python train.py --n_layer=10 --d_model=576 --n_head=6 --norm_place="pre" --rope_fraction=1.0 --init_std_up=0.0158 --beta1=0.9 --grad_clip=1.0 --schedule="cos" --steps=5739
MLP neurons of a small language model. Each row is named by its layer, matrix (gate and up: input weights; down: output weights) and neuron, and shows model dimensions 0-191. Each number is 500 + 50 x the weight over its row's rms, rounded and kept within 0 to 999. Numbers have three digits each. A neuron's up and down rows have the sign that makes its largest values positive.
A block is one neuron, or neurons of one layer that tend to fire together. After each block is what it responds to, as a language model described it from the Wikipedia text at the highest values.

L2.gate132:588610547504607495465513493528601528439561477541484475537441591496468466471492513535521451538521589441469574406502452512544500564448485444556507512487569535482532596560462520520521465400569461486461608533554424475535437604509540569465476538347483497482497489448470403510453580561437535480462536481411521488532483530500575537519533451469497449423577512445510498501526528418573528432474450510513538474488513447449505378476570582525557484529547523594453530530554492523510421451522432515555465450464527499566459508556463493562406464428513497481507521440614458532524521500493479546
L2.up132:559599502421599485436447466503602420535470530458463465491448441517539452486531602552482529552544509533461516555492443482511510523503485474537543430485541603452527549540426426492512488496556514471428515471442440450537450518537497539482510491479459613501484545469472580543461590533528506420511514386539495463519509457479492522496542435442469465430591523401539479518575547460479490485554426517473515549552556462491552483482568511491453514560498470504425467411475525485552476516631414562481498527500475489540475489577489552552487512536577454494558552437590554509391434435416473553
L2.down132:444514483410595480409346561454557528538564575442489461551495411561581497526540487513507495511503510523497531494498409515541491422489444422483393463481535489605545581520495491520556517489430462492481542536530510573588542457479532497455499475520461503517453476617451569478517578537446526514476497447521414519499454473472545506457594475507461498569447510440478499498481482444657474535489522504484459494510484565486508469548482581532458464511478450469446552505499532524529482551474468558440494558541479577539459495525506539503434502580433475504549471491569563413504408449517438497
L2.gate281:416444488553532501514630497530427496482516573535590528515573506573497508515542565526518462500490483509473509499520570582439513470517550604439568476535586531438597473512491481491428468529447476421598484480478547514532441518617526538514513518490482512467516451465491545499438599456476523422554455475464468479541466542497412572504476593502421478408625468497579481549454505519573546521392500573505534585464600460571577498465538467512534502558506458446455483577440528442484417482495498502491505537604535441480488561470495557536437515498411577491427462512549431594422532469517476434
L2.up281:512505445536525520492402543496428502516519569547564516510433572531437530517466495503464451456517531466646406490553510474483483560582422534533412507539476549483483542436520500456584479527441445498359499486491416478561517545455610518475467532492507588513565433509470456465522404568503481579511520452470536477547418496551571520513513558462513535338524561545509588439554530441490422522608436404521464450512551467495513518468466509430416445493575561543481510474496552516498529556412487466596511507426483423550400465506465468589497477554559495424483531552574497530464483543573570507
L2.down281:526591581426514556460495562578517567514456528501519465571512420481469458484660423406521483538562552562531541476542526573528487486441533556549365482536465573567510488514498513589474591461539542472440466483556431487480473525559467405533502467541447516520432475579497516465511473533598495542462527501380485553493475454522478488447519510505517571546428490410502501506619503589620486562485424441545541429470532497542532522520503543482426544539557575530510465466419520514555401522578413490465407440518508530481510506510458530534436475447547529446575513452530465509538541493568565412
L2.gate504:565536434455504555523516545499485513514463477494513592521551388526497487513499420460470481563502501498484573447422513537621452537596475444519547468507524469458496513472451522601496487464540610483643522502583491518524590394528491659497527466562446442661435508476508546513466493480527450533461532434504497517547462533569491525473402492525444565510444480495429451454532449513533429462506536563401505583615506494493422450450489436485534530485461434514475443541532515484376480418505542464570522516574496508524423560533588471520599478510595544439470537382461565485525420537538485553
L2.up504:540542476556541528447504561610434491443462526576469557518501425507465540433513491473462530533435500496602445572518494547521617532478512438445477448518473509549504541499566547500516511508511559491488572570498450518584551495505564533571426522609557428513430513397516553500593531522518559489611444459488504572395478509516452492540554471442446490430525567475451491454556483541436522521486503434502463511584458427539417526495497550470512502493565447440512442516600479438467506535478466436555542613595396484402419467528543389448459521484479494515504437500494479485508477508622419532
L2.down504:480542446520524552508592484543453521606438480565555483459458490569517386518444443461480417520516467495533595505513337468514526487558481549474473454510499514495508569520535482473517505420457459497564441532480530490510462487510455469542476567494578552456490531468587466417486547484515441435583468606468511446527503539486481546522554498510476586510525514549616479488543423541576535434488476500544464512519467555505469442509323496523590396486459467370519564434523527519483477423524559531427574562476530445581481526456510601410469410523421491494445521547501506551558444544447586433
L2.gate1076:482472453474423599502555584517492529518567523543451535544517450446440423444506487475628488473398506552531540476542496548403516543599455552591533490563481574432527554458558623495441474501525467503494548465546497511497593461553637518526408492531527504528531547441464543434477581453453490523516517517512626441532490545512585527470546541456570536508537483482525573491428465548470455420518455451509535610565562518444530548481530576440536544351487543389395537444544582536480477391498542598487430475621550522517554506485513513512516485442492423507496564520585451524589479590540506504
L2.up1076:435482475493513499500478502474500545462495456502543467524545459459632546586447478484462526535530436547506503512391510451507518443420480501531522441500554427444417413526609546590460537475505494566411479558453467437556456471600507538510432479567473502428402422459409476467492459463488426463507501489524411460489443665439482467498461469500517490468505471479591432538477521553458597466535433536489520586511513547571484490512596493425482524542395600542461470452448505528447528544514620522573456447486533445474380404537570454563555531445521475520524441462624462509517516539501513480
L2.down1076:493458499512467567492469430569488491462472518576504441544476509495450449471461462454540516543518655497627608522527414460499469512490455488533389507472546464496444499516548532436498481469404554465481560573538533500545512488582424543556532535465470496534554495503466440452443522450521438544540494495485505419432501501478473552505469526438569430524539543546453541550440436501446476607629425494565520437528442530422456480511531526469531561518471557452486529463540438505520477466531541520411509504513548467492462514521574473455559568459488601534567481439501521474462461539535601423
Responds to: Copula "be" forms. Forms of be (is, was, were, been, are) right after a subject, often in reported clauses in plot summaries, e.g. learns he is, when she was.

L2.gate32:454458557565460543489529538465438523537541536441453458529433581452472526487481518425427555539521552443458504497513519523494493551547598403496570437531528494511463547480447498459464432424454568536492466544386502544551540514461456549502448470402413554520528590563546461549474494520549488493449477493471505499522500580483492585413586500391454553591381517622522523493492498462474472531440463506582456511570565648515447541446454495544488523516470519415471534515522456401455432500519570542444432411450527586528482577567347542442448397420454425502463554500582532444532561566432437535
L2.up32:516634537496591492555479481513535500470499561539535520570503482403467487434512398469469423554488500442543431514559495435520515459593468515474567593446602426463422531522576560488526493520521498529499531469499555472479553458461554475482534464573525405473433490459496538514483414495479470589511473534479464508433500419498389519367512466459569510588448495485484414545578434482427470469595571583489464412611487538507562522546464486527486543412493497410504554529492500591512521573541517535427546507504499473545552487523557509493537460526601521528524416517441559560462502530533505526
L2.down32:499513446552586460465457582588460417435579489553542394473497578432484558429511344535456496535491518457458515538656540431474478542460526560432511515501556447534452537421582444548478451486468447615606550421433473473490458483603520490536456401548449482475544511532543491491526539460520478463527532526506461530460505408588507450541481499504531451506489496513582479562514527481520569486509508542501534571546471527579532565475555464557454570483481534496531413531446527569444457544561455435523544474529489570522536504473487528550494545465501588499422528444544474480493491501471512518
L2.gate598:474493520480530449523480548551382486511506516489508608530547474581478497426491522552495537593478560468499441426488565455521390576527444446588415448440472529486440514509461577438531537524499400495517588621519487464551513446486590411454541464558532457542525504411467466442499571567405422511433527551472529560499468511401523553422588524508537511498506500401454472459498565482465477531517543640424480527500471438508516478515512564580539531508556482419542506402429552526435504514409478606496527426498577525387418476534431534515603514460521465504461478551558578523472468497449504591
L2.up598:606469498436525483446577482510497586550432483511507473546495503500525472485554446519543520550489495480428416472478499443502391474488523521533377391574554565575457524577486496414613481488510500508422529521500586464569455437413589432489459497398471476511539559447577493440515509473414502532485598548536456497520479499480505482602518558488473486523526402478411490567566513537386449477530516558484458465513530548472604523476585446431408436499497576470518594480526489558538459512534397551544497503439478368493472544530495493559495462485576473511523501511440516529435463534443484507
L2.down598:411505479514543475466484515462474468462507549502526443571484438561491510539516501430523461480503397494419550498463427533456537562491496483586600444533545458546529526495469479522493560457555448588454507535522498461554502551400508508542497481440528428467485480546438561463476524513585441416458534494567527451447519544438516536405593564480512479445596489557556487502500567494497540501397524471518550510449514494521444508433491467504508635497482538434469466468485390497529448496415481605497640568482425571462491507514534528426503456394541457548475551494548475522511510463463507484
L2.gate624:492527512536468524478504495426473508499492497505496452503439462546532531472553547492500495438519519541571423558513513409520451483528500510545495451546518421626518470438533554554526513453482517538479485424484559447540408529483476529534513579468489508581493577465542473496487541546459551451479513454443449456539475443550498512541478555521459561575526528558532475494530417544433607482422484564507489438593571444577454550506487485450539435489490447524558464418408642494578565504492526532482489540503509422518525409562452384551545505490563541572561495445535566495448484468513579537
L2.up624:544491606449519338638525428555470479505513520518491505521493530434495437356472489486533568531552474457556550503441463567510465505476394513431491517513470543430491539459382536463518417458500457575468386535528530498450554434452477499503489500466443474528534447564516528506529542474551477518425468558449577572493475457485528456426459521489443541544481533460526478531391512485541552508505519427622504496398513447379551584512467543568579506434455432494513577509560448547517557510465501493459472473510499571520502621515480533481454500425463503519567430479533483516546549508548417529
L2.down624:502536436529480441489524411520546529478584421450629585535442474502435441558522582447539414533482504463579469467492511527449519451523620537405450531608466481551553525530585488584592516508518527506525500491535458520536458491403441546522603530534512517532481492508558589599554505537440518485556532555416498518563418394534514504529492571518411629523537465551506507450454420534523553517479511446510572420571470497447458459488444489495505544545513481534505511462439538451561473569573515450479481533539472374529487490556443447472570464527528487469495460525472602586525485569530497477
L2.gate854:485540437513576491387401450481518497460546467559435485425526447525493480491532471531404488501463537490504490555500515479451490488520595547447527646458387549525466485440407443440500475468487497477532431505465618581507506425452456434463468528531484534530431462483498513614538372557532482483460590500453551492476505542498582543542532395487487503492504387486523555535476521536480360562559562550531488438529524433494567567509362485554479425499535507438430492512528451438563486486468552516490482452571515508372478563496611510492520494493562422438566551527486489493455456530481431580
L2.up854:454429564425420512434460525412422573460492418567533501543513510534412497533432545495401415585454533460398540442409517549457460547448488514558454505513469508498460503512493425487518493503495535501515510515546508453540520481453511472481478506480562497479436585478497541446469431598544439463486599552477574503471492532488427542511544531646446464517461591491439505489548483519428430489562391552557523527521414534541518454660373573501512518466584515504486497414508461557592467482507559551545456509561515553462526536571415443462445443410525512444490540540492454565480468548564478504
L2.down854:437507490553394480486475513582517512512571544482605532401547458401476466597560506460556516467530404542542480419570445490526430550508505447502462452560528461451513524540459452483448442550463429566473445545530487521557490569540453437454457461378542515501578578494465494461464565520447589453416452549512426385588568508511501551420558493496441513566449529471464463520534487461602511579453466567497534474515573505532453437525514545480498515618426534443500530487495484403508471507588483526514453510521501532509533480498435565582436565463477606542522531529499519554495575452447432528
Responds to: Infobox field markers. Line-start "- " bullets and blank-line breaks in infoboxes and tables (Country/Region, Population, Personal details), plus some prepositions before data such as born, of.

L4.gate765:513466480498547565415522409434577594569475484551520488449399431397482520516495524482500607473528565466459505544534510438442407552510497536526571482569452404487489547494576506482550418509422506473467530428577550469454475460574445562497456495560497540432409506578518464419485517509521490593493513469451475512428502488445465535549469519588425549592489590481423427448512418476529564552357475487464572453582513508549497493489546541417492475493475509500467472468484481439499440489517430516430571540385457576513486570441448483558446482519481439495506546511496413497482471557448432445
L4.up765:541499564480536478420503518430479433504432437422555506506499502490578502536474526519503526437389544437520501496459465408418558530488603477500533465539467538539630461568470488425519501618401510567476461537549557604543381454524474527504501489469468475524532449481507536466493575519551393515442510402457517452475611491555494508499518566429583591477475545608505496531577523576434549420496534509528528485628519495475490589454462532466499440539522501539556519609457522547419498577477555439447435479556562477512589504571495549518485482514488465516466469437535563469579495558495470511
L4.down765:540478547479405440544621482501478510381462484494506525496537374468476456486530426556536529479422542470555412475505464537421462508442465494504418460394523426507564551496494387554506468495541518535549503494550561497506583521468475530458502550535385436473498532517460499562511458428496580466442455454447463474486497534447474534406569461418515445507491472536653459581519454509533495491487497519528460444583570626500574432460515396580522428572526560460505454469438490443451614473525461520484423510511489506461548535445390474485420460478418485556496380468482500534469459496590512495
L4.gate888:462548486481508521422499521457505529425555531469490580480472433491563623568503509557455559563569529539516500456566504514434513452538474473500491483594532514452416523549507602439474558475408561449565457469445470543475382586515476544547515543566495552434522488574405498572469502549568503417461499489513536417507488613527426436477530609532530529483489426431558520537465502554472503576497450466596502501427508530541475622497495536489527494463492564455484490478497509513507536489440494411447473449497533452499466505533529459410390579501512515503531533429503542497565495492586558499
L4.up888:395476512467541471471468615519651478520512448510505522435447498450494462491478399454543613560490564519464467472455579505458505486598589456553503454383444490461530500552467573555474538490546518548449465483546547452469475487558493600572451492508517541496507589489450447482506507519521568475518569447454506552484532512520537503594475473412485511435553466499500471493475503466480447523574504564547507547543593406466474474481547507478480424549486504470399594475541549437469531502548425619549578544558461483498495430542528446462482518542571504541521620495509514380578479492501455503
L4.down888:564436420472466582537496461608469487541531650523562459481468399490490503537405446591466463474367531517449565465525480461532482472473446422526609571596576579451511536470525497506463480518474516538490489468540512482604537494505443510515592514514563543500500518465510519476529475447423379487530505490590514458498522474439471532514505436382594496505611402444448483499569555494513440479527506454526509467514469534405441431505549548475460467508484425507518543497452464490495441494497463536451565465421437565570498433479604353510476503566441482442512491431503465450534431490451523529
L4.gate1110:426508536564517529407470438560486431403521477546505528510516512466541485451480463455432445453489534461498542537485551471483528492508517562543495495485516458479522463509472483473461453533340600485554441455518418493556551502587507592448488525537478560497440364564542514502545494459491507552555469486503607538542421462533539573505501519552483563555469547541466631476509524494546334489485531473466380546489614436434570444512473622451450492456542562492542475423446480514515565497391540536466550548525415532466561553439481444382535542482524548568503463485565578471557547481569599568
L4.up1110:569495486443574472437527525478542480512448524571514520413471574535510534445476554600469586563583567473493446460587578544468497486462588507517534509474474557516498549484483484478484485497452551442472555499533499488485471373602510570431508486457544590501419457530415447498476637402495493525508536484438484464529430495557564529507537467499578534440535532590491525498471579573481483440527541472514443442466525449565505451472546585490478516561463565565443437484480534537476490473540432454367517517469456601462534465413531529445549475538491532531525452488494478553511543486457462495
L4.down1110:509566591568487538507587457485387374541464568517594535455477413549511545503454437463472492388486443562569508517500547407447499550482538544575407498540484570534514510555440554534496506473473614454504453478555449481458573530535458559549453525422547486482543518557493462450525474434423406564470558448503524466463479505482547576442548468512442495549489458551400444501584499532454457496499489457591479517458463603418535564474580399424500548466506453521529457533539588452471532471386501579438430524476515452460401494411456483444453500387481513531517483544467539467516557524535500494
L4.gate1457:448535465483488499457475446517507540517547502493511483495480486415411479483459427506471524506460520428485501484482481552434596567485491524548483536539511533477520486565479488501548508439532601488442471404520507475529556612479516356509497380487492464552502454538506505648515483425563529539495562486447534450475452496504477502470438467548520602479526433486442460402548524469480447525513533492454405486478607533484471479524477480492550422576487609521492494565484497554491479464491394496568464505593569474503538536451533460579459554523515434478404473559476549538502496487574498541
L4.up1457:422510498582578502492482459512580513466542518502419500505505440566445454519447400464433405526500405480525488530587442545464518495524557475433485472533460528479511512604551519579578507470541537608457528474516523513552411509461541548449447543568540596567493467442456458516538494492468576375506453501444501482626483494494495486486452466512440549560528509505513557578504456437481432423492499468472425467506356451454494462563558508437454621442596480526536523493540491514526560555449485474542581579522496487365483509488522381446491512518489517522471418414470541518472457404531514555
L4.down1457:537478505484537585397503574424400518551540515468497572487484573581565359560551580552523487431474498484457587484482460507492419357422465555406492496514495501421503511468438561557501446521449479527446478478500463428514523472515396545481516542576520524481564443504513526496540541538473509411588548483426411478535483516531506498537524444544359524491546536551453482515427492528504492518540538485507530517408499388492589526519645562570519535431544489517469452446536532462513419552516419485474439464492465526542493522520571546494599565509422550427505500529609478455462606457468487558
Responds to: Copular predicate after subject. Verbs right after an article's subject, chiefly born in biographies (Sirén was born in), plus is, was, became, also, not.

L3.gate968:489489473551408447434461478432479554425482486427466492512531475471502443538541437541500457588488579488490551479472406437511511483379521548532468470497436401520540607508517511557466528444558560538448464537547444516511349492564589463511534399495494463491420509614531565483483464509528464483452584445440474451464502538535538592434562481401577548558495490582563460527488494503479420540407558638441520471513496459438475501505479490431452458510516567471586436619520533606483492420513361433421613517531542530493450498515587440510431554549511547497446497561483397576624543511577613493
L3.up968:512474473447413510525526510421565511441557437445463610479481548431500393495588531447571430536432537436579537472567528444533477541380452453496559466526476506464554533493448473524604546450488556528450516537575376469499508525465574538543472384493402518460413426560536496491536493555538539481520513465548451459514590477536559504442529498489504478488511578475492504627457501481481350500434547542436563439509365495449440538462495488463408506476549524480506482541541567567448420438499376479498529532534605526560492497610566497406490485460570530487434432435484434556569559628527524542
L3.down968:480512483525505483555411481444480539451483494521533534534541508417547491538558530625463491455461544466496543573521571576432552529475529491544392519499416482495468536512402526435496421525569559517521466380520486473508483392514443527516529520506509451459497580532549479520514371480561475485482523480446545401600512540545468461552549482486489490479574500448464477491546511486573554416529463455473484433498574454512519539461503536508475526543464448532462523499539556596553518593513421353421496440469526503500461500539510465511462477557568447540488534423543427436508529479544493480
Responds to: Definitional copula after subject. Fires on the first word after an article's subject name, mostly "is" in "X is a/the…", plus "born" in "(born 1984)", and table pipes.

L3.gate880:524482424539612571544422564553524493576483536492492557499552472548478581462419540491508495554530466545423516509507498540472497473379488484552478511530548530501559521530485478541483517430530511487591506505535409381509441508524450405503470516525544477522479519563463535465549481591389535545514594480432486486516566444464553469458395496536440588460539410454461460425507463528518427510455431512425405448435429483594520474490491549494482531546480517470586474359451521536433405577586446570508457481502468531485445539474603461466480373442507406560534533504528531417534411527460534503
L3.up880:485577444597497497501509427611463485477529438549472574494502567504506502481440491509488464483581480573499509581486491501471492496495510393502506499532456536617476480466531499564448554480514499581554549488579504455483547502573597480484522548400625515535500474573511449440516616555508434493485518448528463522516516380454529445532489498456557545446569576506473442548460591473511524541580454517459532523485551476569512575504418524424489457455428448445528520488532396541504458571528453552597379582429486514501515542418544503607490443530601499620559497614460469463490498556509519497
L3.down880:484411456521557447507526538450557490476491482464532550501534513475466496494572484455479522532540525426542496518492446544492519435577471451454524552556465507545558476539464483505442494474547558419488524510561554517446468458448470485431548515501464539517504481468518487581547581482555472501605462487431524512486440477498394450462443566436527471513484438448548486476501586559530487509420424492580415559556495511476401579479569492472504514436500481583408500604503566417517549471417492372451529466526522487575454458457541412484468491530551579485440413512531440450573472477418525539
Responds to: Article and section openings. Line breaks and closing marks right after a Wikipedia article or section title (= Supercuts =, ===2024===), plus "is a" in opening definitions.

L4.gate29:487509424527475532539517520557472449492489558448471569447474452536506522539458636452557487502504449489480479493482517501495521447479525619478513502588559526571488434446564542455491534460583564471422490420492454422589430481463423571478547533579484584538492482538515464511588560549502505500496510486429469481413591533508521452507482506605549510515472505541507457474457501459500501540464438612435537512505490497508456460541554391453540486454523553493523485436492416490538562560440504455568433573387477555433462555484579476540447492467527553480449528525498547531447368464495470488
L4.up29:456501432563487502505485519497364499491517491556507573493523548518486453509487496489509542454517460527459474453439540564470481515498560485551419583381461518566483434470452576498512430622517499526503503489542527415500589599504523484590514447515486442548554531493473510476508489455503487517537522523551501525519439486480616595501542420502529518500547476519510497495474529500411482502377460435420444537428559534423473624478554471569480435476500572495502451389512488392549502519494471498496416522451532512437518439488517566456427566397528582540498546488477492418472499458454499448
L4.down29:546534426543448477525454504583506578589509480418417569577536563564463458536530505525569489399598515525459498509529525474459586535426510556489491503433509442495493528520511518556458423573465547397498486435534614424455561449452435565509536541473554511472536509529524441520497555544394509502545488522544567426533549470404429498424430456511477503478485543537440400521560574544584530540455458551425488559505534557499441512524566612493612465504442521517488514579569557489522483519524514550456525525461470484510511565576539496462517429526518476583405469490688471477482533506483463421
L4.gate346:443611466499487506490547490525507577548505575476576584495508451529575485562500573493525556454471426514539424585506440477413530541520501589512533553449583441445500495502425495455476569433530364497529481585405456458475589519481534452492533398503441531480590440433549489551522501544512401474502493479541475522485493522551410428422475558512547509533481583479534480486565562444542491493482523384524467468604456498506544519536415469641526475518557525556514437480375531562534536544577460476482466476538413484509486453506467544418533486497462480548525535529451463525438626422475490437
L4.up346:477322456512540464594396476510455499465494407566569528369527537451542500585550504584442501464528541527563481556503489482502454493621499521528444593468539546541553381533532481497487517575380450459550461461552439515488560542519466471511485537455472508496563600455530414505456482508525428425472562582466512478517486479501537528564547570533431499453447468597452518442461525564526539426474477518551571535488525571529569476510476606488516427469567396549496457494602521540419503500524482461539529400553528543476425450512492515531542532465525453429476472473488488457506572480535459508
L4.down346:499382435427461402450494593474548410452464458515532486537512535534487610586499465558432478567431502515525439534550487520451479454474542521505447465552522505529487508560470503515600530425483531473551407566461522500520472510515447453658522551495518475465433485495547532527422510465464487505522409480497508504334529432511549445542440416578575450482453471476468550434462508519487638486502486500461533544440506464481519534578476443497627465559484488488558390414468536483502541506525476506582505465534404401585537449554632459478531409499480503489476495503449487492533452508519523508
L4.gate656:508488530488532398433528574337485401422526500533521594552463523551533510507453575463458484582430460545556507519430561431511493429456558531469531500551486564491544537532528441544628529552460489506464489541516426506528496435496550486469494617468458392418579499537536539496555519380434467501528482468492473375468540433490439569540510510493475533441544545539469502403511502539479484451593434448471463544499470517503520470490475551502502609531460453513497459423652507570508550575404450552440445487487466397539531546531452509511554498485453462526605471523467578514498446504462524534
L4.up656:512515441572564538508518493438500442531451601549409538481443587451493481543436495482547507493483555549561497516564472445509468510414570474507541418474356576423512428479443476380584565542530415518548448490411485445467476493617567478433488467481555429602474521501453491507477486495407534508474575467494461484370559438492508480465483425511436512552499454555441487532514568516542496484495444414463404492480587464427458492512604588487546460561441422455537566460443497539469495603442463593405421474405390503442480500518414520433496559576465456468470512502480515473522438422544498547
L4.down656:479567504525534545411538411546442537514554532480556587458590422556398413492425480536510455516443467470502463450503346585515517506503546567485465547513559476468443495506568544632490474510474528571520489528603533653445481563364537430497507487484512615539481560578474440532543476488529533516536495435512416503462555451576512480576437565453517517411492513481487586499484454453587505463480469542523535414569502486479518492496442471540450564453540546453451419432391486451568407453508531508563511475577457514439567498511519544424490565515485442509497438452522536400490464484448608513
L4.gate1154:454551519576537480523446457486412427360569446565486474496486458361482504565375388529456468556506469526520449470513435454405463542524526493509483494453439401451474554534506429565497511466534572472549477497485471406414528470459492589456615462430487492410457452502538538451515513505441508453505537511489455440543504496441447494510464612487540533531545500531572529522535517483487468521571565578425463587475559652492432484483408527479452530473456419551465522430501487524457512527498518478519445371537436517446456508497405515523486483459503507525516421448435449508567430499475491484
L4.up1154:470519538527626440436476442464496493508516529569502445523578500435526521535409445491652516547544461586570439465484505484424528435498545449489497574486415538518466585568520515484510576490469531574389515581488425552481504501510495579548592425481487327513512518527534434462560434527491470552494484479538390470485420544476476444514410536549467621494638540578532438492543494521410529517492521430545445493504486547515517537479482489511495561513504437565515430456430540499517563424520473443514438415475518595465397562468440515488485546479441574518494527367479441477544544479480548529
L4.down1154:549471503497557498476464437536475525469411479503484555367601449499431554478638495517528476467483527495518413533492453562506542514533558446533393495570513502505509528592547443521445468396473504494508579518516372539463541485464509507531500378451462457437440474553466363522540531565486474595503519412541557526543541504502505458399558599578507567525499447509499484438486469605462427544499457497541549432496539436466517577491531508487539424484525561526431433548505426558537464506510550340413489534553458532538498503509519551470438552545509520424449533559408450518541500419424548559
Responds to: Article title heading boundary. Mostly the line break right after a new article's "= Title =" heading that follows infobox lists, plus the "(" in headings like "Steve Hardy (General Hospital)"; weaker on infobox values and table numbers.